Weights of a small transformer language model: RMSNorm before each block, 11656 steps.
MLP neurons of a small language model. Each row is named by its layer, matrix (up: input weights) and neuron, and shows model dimensions 144-399. Each number is 128 + 32 x the weight over its row's rms, rounded and kept within 0 to 255. Numbers have three digits each.
After each neuron's rows, "fires on" lists the tokens most often at its 100 highest values on Wikipedia text that the model never trained on.

L5.up1421:094139128190143100118083184124149125165134165166130134111166142138156124173127136114131136125111167077130116160110118149179069120153117102093127133161150072134145132115157141130123173130118143136048121101122157148123138166147119155136068109130116167105192092160099134117109160166145170117122134152119116127147118178137164065087101209052139113124133084152180184163147121154118068177128190117115105129176120169139126126117169098073134106131165115137106144174120105146149129110115172107136110155156141140133170144143147134138150091146070139107164144124158092082116108081096107050175104093146092123112146136187147182144119120165106089095117121157112136136125081082154104177127192151073113103144074099125154142146152110153067168085113120175151113087124183166124133096100205
fires on: " over", " on", " Over", " up", " off"

L5.up30:116103102109126160130134143116094092200176105082143132072097121183157175070094093129133052146109135130081094175099114140144140127156061148107157095171103159155176159117060079126091081134126186086137061178160126120130132142190122116139093163109121189155117115112177227134136101082099161122101149132128159147103152158186123154108082148105062174152081116130096164158202137132127090121128118121167137167145156099152136119173188173123104178159086157188219129142056107077085152108131144144176123062119202156132137127109136097130151195140081156105115122132157049116040098155138138121055114130133158195197155055165130138131080100103139135075156129145072129095117139131161054074096120096155144122149127121077124152133139115137146146097104157143150117177086161142116094145194087
fires on: " the", " at", " on", " to", " from", " At"

L5.up426:104184127163097121123154146123102076114148138182145067168114124127086140136065137081180107149100084123121131190090117118178088136084096104111162168129079124212117130135168057108069101088099081132139118123116117133182146102082164144163152103118129115147144149174182159161139178095081184134142153124115123147127091149130161160134137076184121171094130105185049133097150066130079128118185094145126158111186069166137115117154095088143164130121069123132129142130093127105122170127165145133137090102120123125126087200109171093132112143158150104096108104137131122131088121150050102116206070144130093143107164140141120108142138077088117079138169151122140094135151130091139113148146116137125153120175136128147087164098092144165179147118151151177079149212132121127208092142112084
fires on: " |", "|"

L5.up982:067090141103158126046122157109117114059131124123196074075158145135171125115142124121122093149127123096126125133146117187152148115173133133176132139193124129138104100101115192121065152168064147122159159171144048104174074113149091101078105127155157162157123120134176162133147106167081189083105097097115128102147177148148145095121146124076158107144155174107135121103143135115099116076079172120120149142192096106109150132149132092188105107126147172157152141153094127100093160113138077157139191132127159078116122110081192046179129169165144130129114158077139171077131131124113138160113137096101152160123180070204105156180169107132184076116131102137124076159113090114134100075166157106179222127143130170116118140187155111190124172076153160116153128139114170078124107127146098
fires on: "L", " se", "-L", " Se", "-l", "il"

L5.up1531:087103150075115092198118185105115119170109122128119146105136144106190125124087130068096039159160143093162122113161117147136086103181094109087190127135111122140101127124115179186143141078136190101095082087153190135131115142119113156118156145102165124162086067131118152148076088142119215113154126088113144076160084162072103120125074179121124169134130097099124141094121113098175125143184128123137078119185119168078158119216176136123160131161101143093149122231148146161137124117153158118144157098078120121135076066189104142117119117164148083123104163159115181125063169090097113131165118124130158127137146143246162115097134087131105112161097117151100188104129090091082096114189131109140082185088123146071170121136163150145140127124190139147147122165144173116100140117145137
fires on: " on", " off", " along", " |"

L5.up775:141109081187164131179145178130173117069150116144135133108148102142133141083096168075156078138083099161113095089160110145136143129122127134107114117150107137202097144122113152103126073158102111177144158189163161093128134068102125120130172120103111115134109141133164099144154194098090194104114098107113124142092148073061123137063166120141134129087121144146129119117113140105135115103097117152085114121118133116120156129162144170138112128092111111111104106107131142129095131116135142112148133203154141148173068100100139132088187187109140156118119130107136145140072174103023141108091129141163130135116124112088165154084125141150095161149134107135069156159155143185176152093129154096178062167136101093117142096068090091183130146095104106092134124184151102110154090131105145
fires on: "|", " |", " name", " title", ","

L5.up880:075184140134150110138131143147109129148089161136109082135074145175103115085162042117158100073135170145170108109193136122112117126124113119080168146184095133128097125178077113086155113160125136113116142191130085104090119180179092066181135152094114113092127079179171165101102094151095123118091095089159156119095176160081173076162151049146148133114104114146107092127174130137115145143125112212149084110151141148153106147145058186172116093170137126126125159122151121146144103160081108131127126091070081083110033140155188119181154117094130135102133116090111164142119142081155141192118088115094173112107106106136084115185142124126164075142119194102109124099117107086106117145124178106151094166167139124068165139171131159118129183125108089111107123110139170092158164155147135
fires on: "D", "L", "T", "S", "-L"

L5.up1170:097133140123150078128082103122101168135164132091078069112157116050113124150089121130180096145105147131089107085155135082122157099112087128138143125100082117136103067136117062087109055135163093114147082114133150080143128167139120150042133132135113149107159066116155127146133097117119153087102130092145147111160135130139141113157100110172118145103172102118157144120126055098218139094117161110126152121146160137116131076129103109191080114124140094189128125137123105112118129126113097116045198116120100047164115172118125151125193141132183147141163122151132120090125167105090171130125132102101101119115148139103090142131061167149169073168177114126135174118182114145112120075135069118115152101088121109123105153197124117176094123173145113188106124097104135105049167135172155
fires on: "\n", " \"", "|", " |"

L5.up342:145130124166153110133181114171126103166112125066043104135130137101150077135105083176114084095125119106122150167101105093111138131162166199147155138140101085159151129125101074134126111170139137095119082185109076156097099122139146126109097137084146116158133108184101095147137146166099079138126059118095078118097108130095189169189127182086162109134133119138144160071159139081120107079196066155116110162153043134123043090133067124161074097118130141150102125145108150107150122122117113121162198134136200102139103134208173091094134176139140107102151149140149158154200109142078183084112157063186109144114133068112104141131102137121158047125107084130057122105118054159133124117104068113140119096120140079120137138145118163161109157111114155119079156158106088189148131064161121
fires on: " No", "'s", ".", " A", "A", " no"

L5.up793:128144144164056185106126121177082119142134114154131125096089113149081158134137094124157148203111112145180158210146168116116139154160153184100127115142135086133127154184115063089073168145136073070136196105159055080133084108099092150071072088195159140146143103164129195111130134039114150071074089080116177112129092144143173149125117150154104138111162108102144120131152119136144113170092123202159196084136107162122099091129067141132154121118109113166139101162163095108158099159129087116093158200123097072121120168192110161089159087093170152088190176115131035066063115123154105072212092120104149098129161121154137167128137124108134114124138115120158170124139169105122110170124166149105114146110157109091154111154141133103073183154142108138137208131042109170119161166111173
fires on: " L", " |", " l", "|", "in"

L5.up871:131163143109123168108140181165074106131083114079135117216115216109098147114134173100122078108173141107144140100065124100111144152130078120082138083199119095124115112123067123063130182138162148153194172137040145089126114151131168123102140110071150148150155203156124111061137115145081093095163115136121134092122117177108122079142138131112106102086123108157081124132111095119156139127128078068096152106228172147121093147137109085123152134178038117137178103149137130137075127107142104174071141133088112140089122155148089192182161170132126136156113133158083211139107094149107082099152099102137109081124078135150106121072133146134117145099137117167101098141121101113154103076075141169157139138104112108184142147168142161121087097109062104102147112124166140122159117060145107
fires on: " the", "The", " The", " stone", ":"

L5.up1388:148136145184145108164144087129173111133108096109099093151106112159152184159171117107112109112194127145137162116113185152119177108151196187152161146114096145131107162110100129126127146077092170169121151203068183138142116160104146158119137131226162152182108152140159159124103091112094135151153161088115144135119085155100093121121140146116150149086138148164104072113138079121108104104117104145125073129075096115158109112115124142136128143198126153113148142203119126180150110123181149199087168131119144175125121113155173065131131104091069156186132125152107144154166159147141121126172162148133069125190155112183199156114114146099140145110115109134113117090108133062128108132121123060096133134146082101162094152076130170139167093163098110146093124130145152118149161069159152
fires on: " was", " a", " It", " is", " played", " place"

L5.up178:094107157130118146115118141106147176181171175126173135161093147203164097125157081094140122126085163109150089145173130117143070145151122153096101110121179072151099148128142096141122082117094114073121132125115140064115149173136203123138173138162110037144100125145186136142139090106099149096067102055191130071108081112180117165136115173091136165088092148094141159173124069124111085137127109181118154157101149157184112120088152098090166095064130148079123169146138200132084161105151180139125112125108174153128172124112196126131155079098077066090079152202121092073104155156139178075153145160128088151102165104128124191080110092110224128114141127160047178134115147127146129157204146110123151102127180075131166097145126138151114130105121157120126111178148112136122178182110150
fires on: " off", " out", " up", " top", " short", " front"

L5.up1017:094137125107147107178162162134120113169186122123190144101141152135172082140113139132113158124162135118181121129143124114122103136140142160130153110096053142114093119147090103122108099215105146105141100130170129133101161175180139159097129148154119095155127129107141149134108085129078145089172087170169148169162119124090118151069099116154110146154174149117118103067139047094121114133117099108144108148173114127089124124158139114180064109102175115152105079098151130198115129103044112135160106135110158124168142108148123125129118166099151150203142140125078151128123139102089133163135169175130154156150146122139144082107115179091132075153174118095109205137148135100181115083116141159089121188167147140140154140152138120103145185106127086170107113091185135129101179121149119
fires on: "\n", " ", "\n\n", " \""

L5.up1441:092169178174111147148119131157106112164150125176114112183187157141160119123195089140191068193156147121140119115144130151103113165153104130103093151066137100112112136144125116131134134075143150115092118123081108134056089160105155129185159108168149140154075102161115068135157136108083125134176138077093070103079085109073088169099136140181134146087251120107107141113093153135135121108132157162129070139151112160188103099131098133086119141132123127124112159103137119142075157165151065167173147139126123147126100175111166124089143136138174122134141101112163130107137120134180131156128144097122089147092148118153139150055134141135075112137121116195141108089085115129136132096197083107112167113195101178121128101059127122144174066115093130117146163135125072133144107100097115
fires on: " is", " was", "==", ".\n", " are", "\""

L5.up433:143137152108123136089097081144130143246136083109121168120138110158120152113107124136161199144076118116096109099090160161122152091178080135149124113098148116146161174173113095171085155138218107118107072076156126090120109103123119106104116093119159089119167099117112117122182107108097089120086107089122122111132213094104166097118090106110131123137134103134104133128172129163100166117161163098126190163097091162150151064144157132198156097078080100105133107140121162118129088130143148145124116123064108111130150103161127206096145082126129151123125093147134050052166132130127107105108166118140151098110096133100130140123125178120132084182139123138163142112146164099155037147128078081127121156125150126136123152158103076155099158108113132115122055198189164158091148154074126
fires on: "\n", " to", " \"", " |\n", " is", " was"

L5.up731:131142132127138104142165188149034105137197099149135152124135120191067167134138116162194144145171129114084133144201138116127163191046103149202160077141163097064141141175061067136147136104090121053093121153167080122155156155164146090088165145101078116131189096147184121158135105088109115096075097145079145180162105130073125136149120092152186116124155128130128186142137123075153107112136101113126158111138115164133082114103132093166067154121183099103116056206053103126111074140104091089094212109141134083156149126129141082137147114131130136145093121089165191101141165067119115119132149136122188085138078154112104119037155107125111090150126159133122163095089098102133135079125171099116136090152175112129137115134147167150159116104132147099082169120100117110129157102109107
fires on: "\n", ".\n", " in", "In", " In", " \""

L5.up211:132121155121114118116169146129150119072086177164111143125113130137106079173168141087071115047141099127097118141134121148070129108109114127113113096144132190172140141027121115108117129180134126094164105142123122125099155101132142168135125147146094130102095189173163149134136110145083097188105127126108065121129121169105138162094129159158138088106146146143176156116179118132128112101150140119148123103178057139173147095157131151139120133093143095079146159151116120106120172171131141182134219138128170140145139098111157129113206113167146112104158098134187097143121141080141151121128171099185154192090093121144141114086095144148189112037116141145113128143200178101131078108205089164173161117110124107155075142136128157112088077133116091142156142181103093090125106149114067
fires on: " A"

L5.up10:111131076143160152167150120085133120108099125180148193136116163133115137085134145129112152133110089068137127114092104135179059162142056101149175125174139114114130125139099126097105102131084155147144077068107143177119074138122127111174130124179127111110113132104143150110060131042142053112132121171142188049163116167082090160085188180165120110154082218102161173172123107173062125101155117129126141148077182129166108138104194127096132178127115125079169146140166119077143136110102088160143129085109140146078131112180209104111165099132182138122134130123177070125097153146123169089072133165153097182178103122154109129112103133068191164117131148133130156099075080109153068140144160115101144144099109161103103102086126112121124130105111190131116155151174157137120121097099133
fires on: " to", ",", " –", " from", " and", " on"

L5.up1029:172219107061163146099136173167118091156085165125137140160158174108112133146091097107060101102192133130125119101100142075135088072139051117093160117153124115129172132130095117152143076121123079128198124126122116140174105092108144173157138108088123128105058131196154166108193126078142079144119076135163145138172137139132098145126118143137127126109192090191109103090132172105129101105125117102131151143103142125098122146107159092144120159129137139076125106150103139116098133122181085066105142083111135108143161057144084202127133183128098073120164185114097141094101182110155201152171075131106137144112113112127110130120111150145055088192119126136144113108112136132148145182119154093126182080122157151126120128141148126115118132184187180139138157173140149159152148128157076
fires on: " the", " aut", " United"

L5.up909:097174083111146186140160180150100080090112052082201143112110079132125185187165101168125120181078136185172148111133134118192136184177133125147095094197105115149182116143144102133146078149111148069132116144128056131137110168108165152111131056171123145091190100067184151105188106116121137160114105107161118089122085136107134074163096152058150139134126153110114067101171142127145086164055137120118193222106190116104144089068136115114087105143126190095145119155115093121133139130103183187162165125072149116148134140160146110102142170076137153069100149159122188165113171179107091138118082097100132106144135178148115120109121151152110112111170122133051153156115127109144152131175148143088141141124145105161173147140125122149145146105128147153135148118132107117131087056132172
fires on: " in", " Ch", " per", " Per", "In"

L5.up1190:108148093083136120105154127202142134130104140100091119090126126082114147123127139158135117098147134146122126145121060104132105146145104103111101154150151138147166130103145141131136120114122116165180095140131035087142098144139124152168110094097053145085134120154125134151179099136137068182166120183148121167164114138168096102118140174094134146126110155125128110141141122105167086095079138147114127094078114071082126097146130155169121121087092128116089122143091097124152101127135065110140095186145148145170091102154102176116125156068117190174139138123153161110139192090085109156127075147106157136122112116113077165161157181144151136058120117120193125178177167162136084135115097145051054104076140118152122102133099186151108163179128137075181170139095083103154103092180166
fires on: " the", " The", " a", "The"